Part of a small language model's weights: biases, ALiBi.
MLP neurons of a small language model. Each row is named by its layer, matrix (up: input weights; down: output weights) and neuron, and shows model dimensions 192-319. Each number is 128 + 32 x the weight over its row's rms, rounded and kept within 0 to 255.
After each neuron's rows, "fires after" lists the tokens most often just before its 100 highest values on Wikipedia text that the model never trained on; "fires on" lists the tokens most often at its 100 highest values on Wikipedia text that the model never trained on.

L5.up788 [109  82 177 204  80  80 168  84 114 101 134 135 139 102 137 147  93 119 122 151 138 178 114 124 158 150  93 125 143 152 132 106 154 118 134 156 145 192  99 110 166  76 126 118 176 110 180 126  66 119 121 151  83 138 146 130 166 128 133 159 111  65 138 142 104  93 116 129 155 159 150 138 145 101  77 182 200 114 132 136 167 159 119  82 110  81  75 130 185 171  98 105  84 115 161  89  66 107 116  92 167 143 118 121 135 129 132  92 133  92 143  99 171 133  85 169  94 125 103  96 133 128 108 178 115 155 173 124]
L5.down788 [146 143 129 104 140 150 147 120 140 152 106 143 131 146 110  85 153  73 171 148 136 127  88 135 133 121  91 229 146 109 181 133  87 155 125 150 119 142 184 135 140 126 181 148 112 168 122 131 117 214 143 134 152 111 146 163  89 131 124  98 109 123 132 121 154 148  97 182 103 140 104 104  87 153  27  95 161  64 104  89 143 140  86 117 181 147  62 121  96  98 155 121 152 148 130 115 120 130 163  67 136 147 122 140  96 134 148  45  97 117 106 106 129 147 138 138 177 152 145  98 109 133 151  56  88 117 132 112]
fires after: "\n", " Award"
fires on: "|", " ", " for", " at", " |", " on"

L2.up1026 [147 151 144 176  85 211  48  98 124  70 172 152 140  75 120 109 161 105 103 141 160 144 157 136 145 187 142 131 201 119 118 126  78 114 133 119 148 186 123 130 144  95  93 154 167 206 116  87 101 149  94  94 152 127 155  90 119 124 138 103 120 108 126  47 163 116 128 155 114 120 104  67 129  71 101  97 230 110 183 125 110 127 101 136  82 147 104 120 150 134 122 105 112 125 123  97 117  84 122 107 131 139  81  79 161 187 153 106 125 116 140  78 164 145 108 182 142  48  81 111 103 138 148 117 122 147 138  96]
L2.down1026 [118 218 107 171  65 165  94 137 101  98 109  62 120 132 107 105 181  78 139 115 119 112 106  89 115  91 141 150 108 163 127 195 109 145  83  98 175 105 129  49 146 162 104 174 135 125  94  83 167 154 141 118 107 135 102  76 172 181 131 119  84 110 165 169  96 150 109 133  83 108 164 129 170 117  69 144 159 148 148 121 128 119  83 107 123  99 171 166 104 127  99  93 104 164 147 182 149  92 103 172 136 178 104 147 135 148 112 124 126 111 128  68 164 127 176 137 169  96  92 187 137 174 129  80  98 118 182 155]
fires after: "\n"
fires on: "\n", " to", "n", "in"

L5.up730 [100 167 109 136  76 143  91 161 163 127 166 173 132 149 117 110 138 126 105 165 130 128 123 182 149 169 173 120 114 111 128 105 129 106 141  85  88 151 132 175 143  60 117 164 151 151 173 140 125 107  43 125 148 134 134 148 160 142  98 112 165 100 160  92 144 162 175 124 122 234 138 110 140 101 114 117 173 117 134 200 146 102 111 126 123 102 130 128 183  81 166  87  87 148 222 128 131 146 128 126 150 154  92 153  83 109  82 116 177 175 112 125 116 116 138 108 171  97 158  95 132 152 188 153 122 123 152 161]
L5.down730 [160  96 198  73 168 132  87 110 143 119 101 103 160 172 121  97 150 170 133 132 112 157 105 114 124  77 115 106 147 100 156 120 176 110 122 193 103 115 171  78 165 193 169 130 142 181 219 131  94  86 159 128  79 140 115 113  97  98 107 120 127 132 140 144 121  77 129 162 132  86 114 164 120 144 204 127 155  83 196 132 154 147  59 173 171 168 115 112 136 126 157 142 100 129  75  96 141  91 127 160 134 175 172 127  90 115 138 152 131 107 173 134 116  98 132 110  89 149 104 140 121 154  62 140 207 102 118 141]
fires after: ",", " and", ";", " (", " "
fires on: " and", " as", " in", " the", " he"

L9.up138 [150 150  79 105  80  86 103 188 152  82  84 130 129 135 152 166 140 149 142 108 126  98 112 130 173  79 130 141 174 103  61 102 103 114 165 119 150 112  97 133 132  80 136 145 159 107 138 124 142   6  91 113 129 207  94 157 121 148 108  55 175 153 159  92 139 110 156 164 131 135 104 165 151 104  99 147 130 109 131 215 161 118 110  96  94 101 171 135 137 141 142 162 128 158 143  82 124 116 137 124 150 121  99 206 134 114 151 115 130 134  82 115  85 154  88 189 108 179 170 142 150  71 110 146 142 173 134 135]
L9.down138 [136 138 121 166 163 161 151  82 112 132 114 136 106 148 168  88 124 118 139 172 147 147 149  94 147 127  38 147 119 133 137 151 120 110 123 104 182 177 139 156 173 141 102 155  97   0 161 110 127 157 146  68 158 101  88 144 142 113 158 151 112 164 103 119 194 131 104 112  88 159 147 120  91 147  69 120 121 244 130 116 143 162 119 142  90 126 130 115 158 120  83 179 166 152 128 108 114 142  96 108 132 158 110 109 132  62 136 100 132 137  73 169 101 114 128 164 139 153 158  56 140  60 104  62  87 130 141 119]
fires after: "\n", "'", " 2001", " 1995", ":"
fires on: "\n", "==", "===", " “", " '"

L8.up988 [118 151  93 184 106 189 161 158 118 114  24 165 106  94 177 151  72 105 113 124 109 136 207  97 134 112  88 151 179  98 107 136 118 147 233 158 125 148 181  91 120 174 105 125 150  89 143 145 164 105 114 132 107 172  68 154 107 126 136 146 114 109 150 153 143  82 141 120 153 187 173 181 130  85  87 145 110  97  85 174  62 108 178 117 157 138 123 108 144 122  91 119 154  66 185 109 133 165 128 132 153 163  82 196 152 153 158 132 194 159  67 157  74 110  83 118 112 150 156 106 154 138 182 195 135  79 121 152]
L8.down988 [117 189 171 100 162 190  66 138 171 118 184 136 120 182 136 116 127  86 172 155 186 174  89 115  72  94 108 104  98  87 127 133 188 112  26 123 127 113  86 115 147 111 204 144 170 153 125 109 166 131 156 127  70 112 148 142 111 122  58  95 141 128 134 122 108 126  92 159 136 116 107  82 114 168  68  64 168 155 145  88 143 151 147 117 162 171 129 137  82 125 128 179 125 173 141 149 147  92  99 137 140  85 140 102 119 126 159 104  84 149 114 104 170 110 136 120 158  92 140 193  73 103 137  88 128 105 103 144]
fires after: "\n", "s", ",", "'"
fires on: "==", ",", "-", "s", " and", " a"

L9.up1204 [117 122 164 132 170 140 190  62  73 124 178 107 179 168 165 139  93 122 130 115 138  99 158 158 105 114 118 128 109 150 132 122 130  59 126 144 136 158 115 138 180 181 154 138 120 142 192 174 118 131 150 128 104 142  89  96 133 181 141 181  91 117 106 142 120  87 128 100 145 135 176 122 139 157 122 181  94 108 148 153 143 184 144 161 174  74 116 171 156 124  30  99 112 172 157 153  89  90 102  92  93  75 189 177 170 119 117 151 146 156 102  99  96  97 117 110 126 109 107 120  92 160 159 161 106  97 116  73]
L9.down1204 [135 157 167 144 176 155 104 176 155 142 134 141 103 107 166 166 106  91 153  85 131 198 152 102 155 142 104 141 119 120 147  52 122 157 134 127 101 101  98 147 121  95 182  71 123 178 110 152 202 140 165 180 127 187 185 137 139 138 140 171  85 136  91  98  80  74  85 131 138  66 181  97 114 141 158  97 163 159 108 138 144 148 134 119 100 132 155 103 149 175 131  91  88 106  83 148 171 180 132 140 114 146 113  88  89  86 120 106 119 152 179  97 151  78 164 130  68 135 137 126 149 113 128 155 180 152  88 177]
fires after: "\n", ".", " 3.", "|"
fires on: " |", "|", "---|---|---|---|", "|---|---|", "|---|"

L5.up450 [ 88  75 154  98 145 139 141 142 117 109  93 127 126 104 108  66 144 152 155 101  69 113 147  87 123 106 138 155 105 123  97  57 132 132  62 164 113 121 105 129 107 100 136 165 125 130 110 152 178 134 103 138  77 135 113 124 111 140  91 120  72 144 144 147 130 181 150 176  64 136 102 172 129 121  92 109 118 103 161 163 135 114  71  97 142 111 240 120 170 121 144 170 156 145 113 149 123  98 156 119 156 170 111 157 132  32 137  87 123 166 120 160 102 165 111 122 154 166 128 100 127 137 111  51  97  92  65 190]
L5.down450 [163 229 151 137 104  73 120  95 162 131 132 130 159 149 133 176 120  92 152 122 158 159  95 171 126 103 109 103 140 151 135 183  83 105 161 124 118 134 160  85 206 152 172 102 103  85 167  97 135 151 198 150 128 175 181 143 153 134 157 109 132 111 133 118 107 109 119  90 121 132 133 111 126 179 136  92 142 177  54 143 109 187 142  94  98 120 102 130 126 147 120  76  74 133 149 170 171  71 129  83  73  92  99 122  70 192 133 108  89 139  86  90 186  96 142 156 128 137  81 151  51  93 154 171 142 152 162 136]
fires after: " |", ",", ";"
fires on: "\n", " Notes", " by"

L2.up845 [117 116  92 133  94 117  82 107 120 134 128 144 178 141 172  99 106  52  63 128 108 110 114 141 146 156 111 110 198 112 148 181  88 166 131 131 138  29  82 117 125 116  83 147 120 136 128 161 123  94 117 130  52 110  81  94 127 153  61 206 128 100  79 150  96 160 123 151 115 108 141 183 132 144 119 102 124 120 160 189  98 128  85 145 138 102 168 154 101  67 137 112 114  75 117 147  76 155  96 117 150 121  87  89 184 116  80 152  96 145  99 125 100 108 159 100 140 113 130 133 117 169  92  79 143 142 141 123]
L2.down845 [133 101  99 132 146  99 115  83  70  67 166 113 151 136 135 122 150  68  43 135 172 103 146 125 140 158  64 135  80 143 124 130 170 143  84 169  85 172  99 108 122 144 113 117 203 178 106 144  92  80 122 112 138 123 169 143 146  77  97 135 125  44 145  98 174 128 127  81  76 116 170 147  58 137 126 141 116 165 147 174 151 127 125 112 144 126  82 153 117 106 109 126 185 139 148  46 123 131 116 100 132 117  74 112 180  89 145 128  75 179 109  63 160  94 143 136 168 161 124 102 153 131 151 161 128 103 112 115]
fires after: " United", "S", " the", " New"
fires on: " States", ".", " US", " York", " Kingdom"

L9.up109 [136 103 133 126 135 109 108 116  60 116 186 132 106 123  66 147 121 149 134  98 123 120 114  90 146 137  85 122 137 121  88  85 136  88 203 111 133 132  60 134 160 111 196  86 143 104 153  98  97 113 129  94 109 137 128 123 150 146 132 158 163 145  91 127 110  83 126 108 111 121 156 185 169 134 107 113 138 108 154 221 155  95 135 127 147  99 137 169 145  62  87 106 116 177 137 119 116 149 128 126 217 172  94 129 172 116 128 124 173 120 127 110 106 117  81 129 139 115 117 120  61 110 135 161 141 172 125 112]
L9.down109 [165 110 129 124 116 150  63 163 134 123 111 143 102  62 141 132  95  89  81  79 135 160  95 179 122 196 154 131 131 129 133 155 159 127  57  74  95  93 112 115 123 133  83 176 134 100 123 139 120 151 106 137 138 153  97  85 135 107 154 141 134 162 152 107 121 164 156 113 128 172 100 126 103 157 196 125 149 186 138 155 161 101 121 116 130 134 203 117  82 149 175 124 123 104 178 126 113 170 146  92 109 187 166 113 111 155  87 140  88 153 210  98 158 145 119 193 127 101 162 116 203 105 112 180 104 168 165 125]
fires after: " the", " their", " The", " a"
fires on: " ", " 2"

L4.up274 [139 121 122  99 132 103 140 173 156  86  61 203 148  71 124  89 153  75 140 142 123 164 174 100 158 153 125 127 158  90 101  26 162 101  63 170 140 109 112 106 113 101 166 151 100 126 120 128 111 148 104 141 157 168 160 120 153 127  35 104 144  97 178 128  93 140  75 158  74 130 108 164 106 103 104 118 119 107 146 138 101 145  91 108 130 113 148 203 203 150 118  43 124 120 155 173 116 104 120  59 120 178 127 127 100 115 102  95 147 166  78 140 125 147  93 120 125 156 150 141 127 154 146 124 174 129  85 159]
L4.down274 [129 172 126 135 103  94 156 107 125 185 153 121 116  70 119 160  89 192 107 111  92 143 101 118  74 106 149 141 107 119 110 220 136 150 173  94 159 146 174 121 120 118 140 128 109  49 115  88 211 122 192 131  96 139 147 135 133 170 146 117 113 125  97 157 144 142 163  71 131 156 113  70 110 161 185 149 125 175  71 148 153 114 166 143 123 137 128 146  88 119 140 105 155 123 101 123 149 134  87 138  92 130 108 150 137 169 151 172 107 147 181 158 167 115  96 184 143 191 131 100 119 110 128 159  71  73 166 124]
fires after: " |", ")"
fires on: "\n", " –", " is", " Notes", " said", " was"

L4.up692 [123  97 121 150  85 134 132 125 134 138 112 130 151 144  97 169 148  69  75 136 155  90 145 137 182 106 176 138 164 129  81 154 106 168 135 129  97  96 131 116 141 142  98 144 141 133 146 107 127  99 133 130  71 160 101 153 114 122 143 121 163 118 155 119 139 112 178  97 127 137 135 143 107 124 102 199 113 147 166 144 159 117 128  78 128  91 188 150 126 100 142 196 151  59 163 124 141 113 113 102 137 108 125 185 149 107 101 110 175 132 121  92 150 107 137 209 164 157 101 154  86  65 145 186 159 200 145 109]
L4.down692 [199 151 122 162 148 132 171  76  94  83 174 113  92 119  89 108 128 136 123 136  98 115  78 143 170 144 175 172 133 122 148 157 164  85 102 120  58  36 113 127 158 117 124 182 123  82 185 116 162 136 143 101 131 126 140 144 186 160 135 121  86 122 139  85 119 118 163  86 101  82 118 160  91 140 164  87 168 199 165 198 132 160 115 121 152 164  77 154 116 145 120 165 163 160  98 143 159 122 163 141 132 141 147 144 100 145 109 158 125 116  98 152 126 102  67 149 138 135 218 131 160 156  62 132 107 110 149  99]
fires after: "\n", "'", " in", " 1995", " 2001"
fires on: "\n", "===", " an", "s"

L8.up448 [ 97 146 154 182 144 134 107  98 139 132 171  99 155  95 160 138 133 102 101 159 116 164 178 145 140 168 135 149 167 104 114 140 100 147 108 172 175 135 139 154 162 116 128 147 137 122 132 108 159 128  91  85  85 146 160 220 133 127  84 142 138 128 132 105 132  87 165 151 132 190 128 131 147  92 127 152 146  97 114 174 194 113 160 108 134 104 157 103 125 157  93 177 156 102 137  97 138 135 107 108 139 214  77 179 113 192 109 116 138 125 101 168  98  97 118 143 144 123  91 107 134 156 179 127 137 134 111 128]
L8.down448 [135  81 184 120 199 159  91 131  84 134 147 152 183 139 181 142 113 107 116 141 115 152  91  89 126 111 182 192 158 120 115 134 151 161 147 119 139 146 174 176 113 108 119 101 143 124 122 195 139 167  89 102  76 119  69 151 151 114 160 118 125 139 147 129 104 135 172  80 141 115 211 122 162  88 124 154 122 132 153 106 206 149 114  53 184  76 183 207 116  70  61 125 183 112 146  57 138 149  97 152 184  88 150 173  91 151 110 135  98 142  96 151 139 143 137  81 175 127  89  87 114 113 128 153 147 117 168 135]
fires after: "s", "es"
fires on: " and", ",", "s", " or"

L4.up711 [159 123 195 159 150 114 101 198 128 120 139 124 133  94 129 144 136 123 155 176  95 107  91 158 152 144 100 105 140 135 135  80 120 146 123 130 166 135  46 127 142  76 113 141 167 119 129 134 115 126 135 167  91 123 136 164 156 154 135  68 106 130 154 158 110  78 147 145 116  96 150 174 161 146 131 185 133 117 187 110 126 144 143  74 144 108 181 107 153 125 100 168 127 157 116 163 147 152 114 109 174 137 117 147 106  58  95 151 149 172 119  58 165  86  78 164 103 146 136 155  84 117 136 108 163 138 170 161]
L4.down711 [128 135  96 137 117 118 150 132 125 157 158  99 146 141 111 154  85 149 125  75 139 102 178  78 129 143  91 103 187 150 141 108 162 114 133 141 188 147 107  99 137 108 118 123 146 133 141 118 142  96 143 134 116 123 114  90 110  95 126 115 129  98 152 119 113 124  88 152 141 139 131 165 121 131 136 129 116 107  89 121 101 137 127 150 126 117 179 133 160 138 154 130 132 170 103  95  63 141 118  27 143 134 126 134 159 151 119 176 119 154 165 153 142 118  76 109 127 191 126 150 113 146 139 134 154 135 125 127]
fires after: ".", "s"
fires on: "\n", "==", " ==", "W"

L9.up477 [122 144 142 104 149 166 115 159 140  36  73 159 150 104 114  81 139 137  42 152 111 113 154 196 103 139  62  72 141  84 101 148 106 110 159 147 211 157 117 140 170 113 106 166 154 139 126  82 123 155  60 149 138  79  85 147 137 141  80 143 185 138 151 103  84 114 171 176 173 166 128 162 149  77 124 160  89 115 144 157 151 107  65 116  87 119 142  95 195  91 112 153  56 159 143  83 125 103 183 115 173 133  95 170 130 116 139 137 100 157 134 106  72 136 119 130  95 130 133 139 159 162 143 138 162 146  53 111]
L9.down477 [109 173  83  81  97  88  84 139 162 147  98  96 200 170 194 125 157 118 134 161 109 135  77 136 167 148  69 160 114 152 130 156 111 148  94 133 220 141 150  78 159 143 132 117  94 106 152 157 175 120  39 159 111 126  88 133 115 139 141 129 146  59 159 144 125 116 113 130 121 145 132 126 135  97 147 130 142  97 174 104  65 150 188 134 166 137 166 143 130 141 106  97  68  86 141 160 142 143 131 133 107  62 120  98 145  82 153 131 133  99 117 138  96 104 147 105 102 155 137 116  90  98 148  90 138  86 124 167]
fires after: ".", "/", " $"
fires on: "S", "A", "C", "m", "D", ":"

L9.up460 [152 115 126 145 136 121 174 106  86  61 140 169 109  78 142 121 143 149 114  94 109 127 178 121 202 167 151 116 122 107 124 182 152  96 138 122 146  98 163 145 112 111 180 143 133 143 125 110  98 139 131 160 174 154 101 147 132 129 150 108 112  91 165 156 146 115 104 125 115 155 149 145 143 127  97 229 145 136 168 130 193 103  94 150  89  66  99 118 174  95  82 110 162 101 192 123 107 129  81  84 105  99  63 167 129 170 103 121 128 139  93 128 100  67 122 158 166  97 144 105 123 128 163 157  96 112 105 168]
L9.down460 [178 161 108 137 121 144 204 112 133 127 167 124  91 147 116  77 114  83 109 169 128 153  96 108  94 122 129 165 142 110 128  83  71 149 134 139 115 120 103 159 111 139 157 123 128 110 144 201 180  90 183 131 140 120  96 166  92 124 117 111 134 120  92  82 143 177 131 197 150 135 108 196 115 114  82 126 142 150 195 114 115 104 152 134 209 164  54 148 171  97 130 117 192 142  80  75 169 152 140 116 106  75 144 105 134  98 121 141  69 188 120  84 136  85 146 143 189  84 168 122 142 133 111 108 119 151 109 152]
fires after: "\n", "),", " 1"
fires on: "|", ",", " |", " of", " in", ";"

L4.up687 [113  95 159 130  85 152 119 105 139  60  79 147 117 121 166 152 167 136 136 139 113  97 156 114 126 160  55 120 112 171 125 108 154 122  89  92 147 163  93 148 142 112 147 164 115 154 146 102 122 129 111 134  97 115  94 130 152 124  96 157 151  72 128 154 105 153  90  89 181 124 151 105 135 150  89  96 135 110 126 194 109 181  53  60 134  87  82 154 149 134  96  77 123 124 208 173 107 200 107  51 135 140 117 178 167 147 111 103 135 168  86  96 146 131 156 101 104 123 137 153 109 124 138  54 204 151  93 144]
L4.down687 [153 119 128 114  97 124 116  80 166 130 138 143  82  74 123 125 140 138 153 168 108 138  76 148 125 150 159 187 141 100 153 139 126 114  75 146 160 166 163 128 141 100 188 195 159 115 134  73  96 148 180 147 165 120 167  96 112 127 164 106  79 164 160 142 143 174 149 171  87 144 108 143 170 141  93 105  60 132 100 138 181 120 160 173 132  88 112 134 122 111 132 121 170 167 143 151 142 152 129  67 160 163 132  98  79 137 155 114 118 131 120 144 161 190 106 144 149  92 195 140  99 151 142 120  44 130 170 194]
fires after: ".", " (", ",", "\n", " |"
fires on: "born", " before", " until", " From", " Later", " By"

L2.up810 [188 148 185 127 154 121 102 103 122  92 125 196 120 138 129 172 134 161 120 175  98 164 163 136 102 107  97 134 133 142  81 126  89  73 133  93 118 132 130 136 157 113 177 169 152 124  94 120 149 137 131 114 136 165 113 111 135 148  56 103 116 135 212 139 137 169 152 178 162 178 109 113 118 147  98 158 109 120 138 136  96 126  34  82 135 107 116 115 147 120 142 117 103  52 150 136 171 107 106  71 160 150 128 207 143 123  88 124 144 129 149  32 153 109 115 174 149 131 171 121 130 127 148  72 163 132 156 172]
L2.down810 [141 128 129 173 106  93 131 174  85 126 154 161 143 151 155 114 104  68 138  97  94  74  40 165 170 163 127  85  81 129 139 119 117  80 167 140 183 150 183 153 124 177 145 141 123 127 114 124 111 151 188 141  98 128 149 165 160  31  84 217 128  63 155 168 101 173  92 104 113 111 140 110 154 159 106 156 110 161 159 118 137 122 190 127 105 102 123 162  99 117 144  94 159 174  83 134 166 138 159 146 114 131 133 124 146 129 116 139 147 200 130  92 135 141 132 129 144 118 139 145 124  86 106 128 145 101 148 105]
fires after: ".", "\n", ",", " ("
fires on: " It", " They", " since", " He", "\n", "),"

L2.up841 [136  89 122 159 129  88  89 170 104 144 164 180 150 114 154  76  73 162 141 139 167 124 196 134  73 130 139 125 109  48 138 121  77  94 165  93 156 133 148 130 144 170 215 114  99 108 114 159 119 147 134 111 123 113 112 130  88 143 142 197  90  90 167  86 125 109 177 111 108 125 120 118 146 175  75 183 187  99 128 102 125 191 154 152 103  92  79 102 153 115  45 137  63 103  78 111 128 152 136 121 120 167 120 112 141 168 164 144 176  96 118 151 128 153  58 104 153 117  82 125 130 170 167 146 133 168 140  73]
L2.down841 [ 56 138 139 155 117 111 140 156 155 161 130  66 105 106 255 133  96 192  94 148 127 109 111 138 123 111 139  71 124 138 155 207 119 101 140 119 114 137 124 178 125  60 103 131 121 142 132 123  93 125  97 107  93 147 129 214 137  95 148 119 169 207 125 123  98 141  76 180 154  53 118 114 107 165 180 101 152 133 168  90  28 143 144 127 117 120  88 123 133 123 142 168 153 183  90 102 201 111 193 145  98 140 123 137 114 112 129  81  99 111 133 143 116  96 134 159  87 126 130  95 137  89 139 147 128 101 142 164]
fires after: " |", "\n", " Star"
fires on: " |", "\n", "|"

L4.up426 [136 154 134 177  71 128 120 114 149 119  92 128 144 167 105 101  88 113 101 107 104 142 113 158 201  78 159 122 144 168 129 168 160 142 134 145 143 157 147 119 115 133 155 125 159 164  82 101  74 160  90 132 115 163 120  99  83 114 128 131 128  22 144 169 168 137 115 172  71 102  98  91 101 111  99 106 182 119 110 161 113 102 115 123  61 146 131 172 121 176 103 127  99 132 185  97  98 123 139 128 103 177  68 148  99 148 136 108 168 148 145  93 176  81 150 198 175  81  83 119 136 139 159 160 171 114 173 141]
L4.down426 [103 178 107 120  42 150  72  73 107 113  98 126 109 165  70 122 130  75 188 152 149 156 141 142  78  70 141  97 103 141 106 124  93 185  58 136 137 151 140  72 133 113 135 116 137 147 139 121 142 137 130 196 108 111 138  68 114 167 104 123  83 122 136 108 120 123 129 216 108  97  89 112 133 126  66 151 195 111 128 172  82  96 141  75 115 123 161 158 118 142 126 182 115 108 130  99 143  66 121 189 135 184 107 184 184  97 119 106 126 131 129  85  82 148 124 103 177 132 129 139 134 143 153 107 140 136 150 149]
fires after: "\n", "-"
fires on: "\n", " "

L5.up73 [125 162 155 152 139 175 134 183 127  53  72 105 111 112 125  60 144 122 114 134 111 114 114 117 147 173 159 126 102  72 139  92 143 149 122 135 154  94 107 125 162 168 161 135 155 152  66  94 101 164 139 121 135  63 118 136 187  80 106 106 183  90 162 164  71  66 118 142 150 142 140 167 167  80 106 105 112 159 137 108 166 116  75  89 131 130 196  79 172 113  79 140 135 105 162 134  78  99 142 129 134 112 114 131 156 117 127 132 139  80 128 154  98  94 127  86  91  67 147 142 142 180 139  90 144 124 151 106]
L5.down73 [126 148 167 102 125 126 153 127 142 197 148  97 211 146 153 199 124 111  93  77 153 122 141 152 146 102 169 162 166 135 133  83  95 142 122 149 171 148 172 160 102 160 133 120  68  72 154 189 194  96 149 176 180 119 116 132  96 164 120 111 157 120  88 121  83 113 131 117 135  78 144  92 125 122  62 140 121 106  97 177 126 178 123  74 137  93 152 130 164 156  63  79 144 123 183 158 164 162 166 132 168 116 139 129 118 125 138  74 137 168  70 127 149 156  95 146 136 170 180 147  95 139  92 139  75 125 117 122]
fires after: ",", ".", "==", "===", ":", " =="
fires on: "\n", " However", " \"", " however", " |"

L11.up62 [161 195  89  65  98 122 135 129 114 121  81 134 159 142 135 104 141 122 102 210  92 112 134 160  98 104 157 131 162 165 115 120 172 114 132 160 161 158 141  83  53 123 184 120 110 107 124 118 112 132 139 101 155 169 117 129 117 138 126 165 171 146 139  68 113  75 131 148 104 125 148 134 127 212  76  99 125 122  83 145 150 127  12 119 163 145 127 155 178 194 104  99 100 104 159 157 121 119  68 120 155 138 103  86 128 151 111  86 129 143 109 109 129 162 176 205 167 111 145 190 133 166  86  95 215 108 137 123]
L11.down62 [112 188  86 127 108 191 162 132  68  92 178 139  48 145 189 128 159 138 129 130 158 126  84 116 137 152  77 136  80 142 146 102  69 143  74 116 130 122 109 167 157  88 118 221 119  87 146 104 175 166 138 191 181  61 197  78  92  88 106 161 117 100 125 137 199 124  97 136 154  90 147 112 114 109  74 141 120 169 111  66 104 117 162 117  83 127 148 119 134 123  96 161 135 178 155  99 155 127 179  91 212  65 146 114 150  93 160 150 166 114 126  89 108  97  87 122 123  91 143  78 108 120 110 112  78 133  60  81]
fires after: ".", "\n", " to", " in", ","
fires on: " In", " in", "|", "    "

L4.up564 [140 157  72 110 137 101 104 192 114 145 132 144 159 132  96 175 139 100  42 151 106 169 116 134 126  80  94 112 142 103 114 174  77 102 126  97 155 146 144 109 166 133 138 151 136  98 181 101 115 160 132 192 127  78  66  88  74  92  88 125 169 142 166 123 169 171 152 137 133 114 117 113 161  97 118 173  99 120 122 142 128  62 145 112 144 110 149 128  79 156  88 110 151 115 114 106 212 133  70 102 149 109 148 183 152  99  84 143 135  92 120 111 121 146 117 118 122 114 119 157 142 166 113 183 159 143 150 157]
L4.down564 [130 144 129 140 185 132 120  85 178 135 121 138  99  91  70 105 120 128 162 131 110 117 123 152 155  94 159 137 148 133 123 194 109  96 160  79 161  82 142 139 114 105 106 113 174 103 143 110 132 122  79 108 108 148 107  83 148 151 154 113 146 109 105 123 124 136 149 128 129 147  97 134 140 124 223 115 134 184 103 129  88 172 172 113 121 126  93 133 182 109 117 131 105 150 167 168 173 122 178 100 107 156 132 105 129 141  70 121 112 122 187 123 101 110 180 139  95 113 107 167 134 149 131 136 121 102 101 129]
fires after: ".", "-", "/", "V", "["
fires on: "A", "H", "O", "S"

L9.up362 [170 127 125  97 126  82 103 121  62  91 172 101 110 125  91 150 176 133 132 104 131 129 181  95 120 159 147 138 167 139  90  80 141  58 149 130 161 180 141 136 157 141 118  90 148 164 167  91  95 103 105  72 123 146  50  58 141 153 134 150 152 128 103 164  97 145 154 154  61 101 131 157 202 110  69 124 135 142 163 169 157 132 131 120 102  71 138 169 150 145 113  92 115 120 114 147  59 101 173 104 150 182 122 124 178 143 118 100 146 139 170 108 127 150 137 169 105 100 127  81 159 116 129 171  97 137 107 119]
L9.down362 [109  74 118 132 147  80 123 104 171 112 133  64 132 141 141  98 107 150  74  95 114 161 128  86 175 115 192 156 104 127  79 162 177 167  94 152 125 167 139 152 139 124  96 114 146 105  59 168 126  61 167 120 130  76 175 118 101 122 136  98 119 152  96 155 144 101 141 123 151 181 105 128 123  88 246 157  67 200 124 143 169  77 117 156 122 144 176 106 188 127 141 131 107 138 191 132 160 116  88 137 116  79 157 174  83 100 134 168  78 112 149 114 197 114 176 149 127 115 178 157 181 151  77 161 128 125 102 146]
fires after: " the", " a", " |", " The"
fires on: " first", " 2", " 1", " 4", " 6", " 9"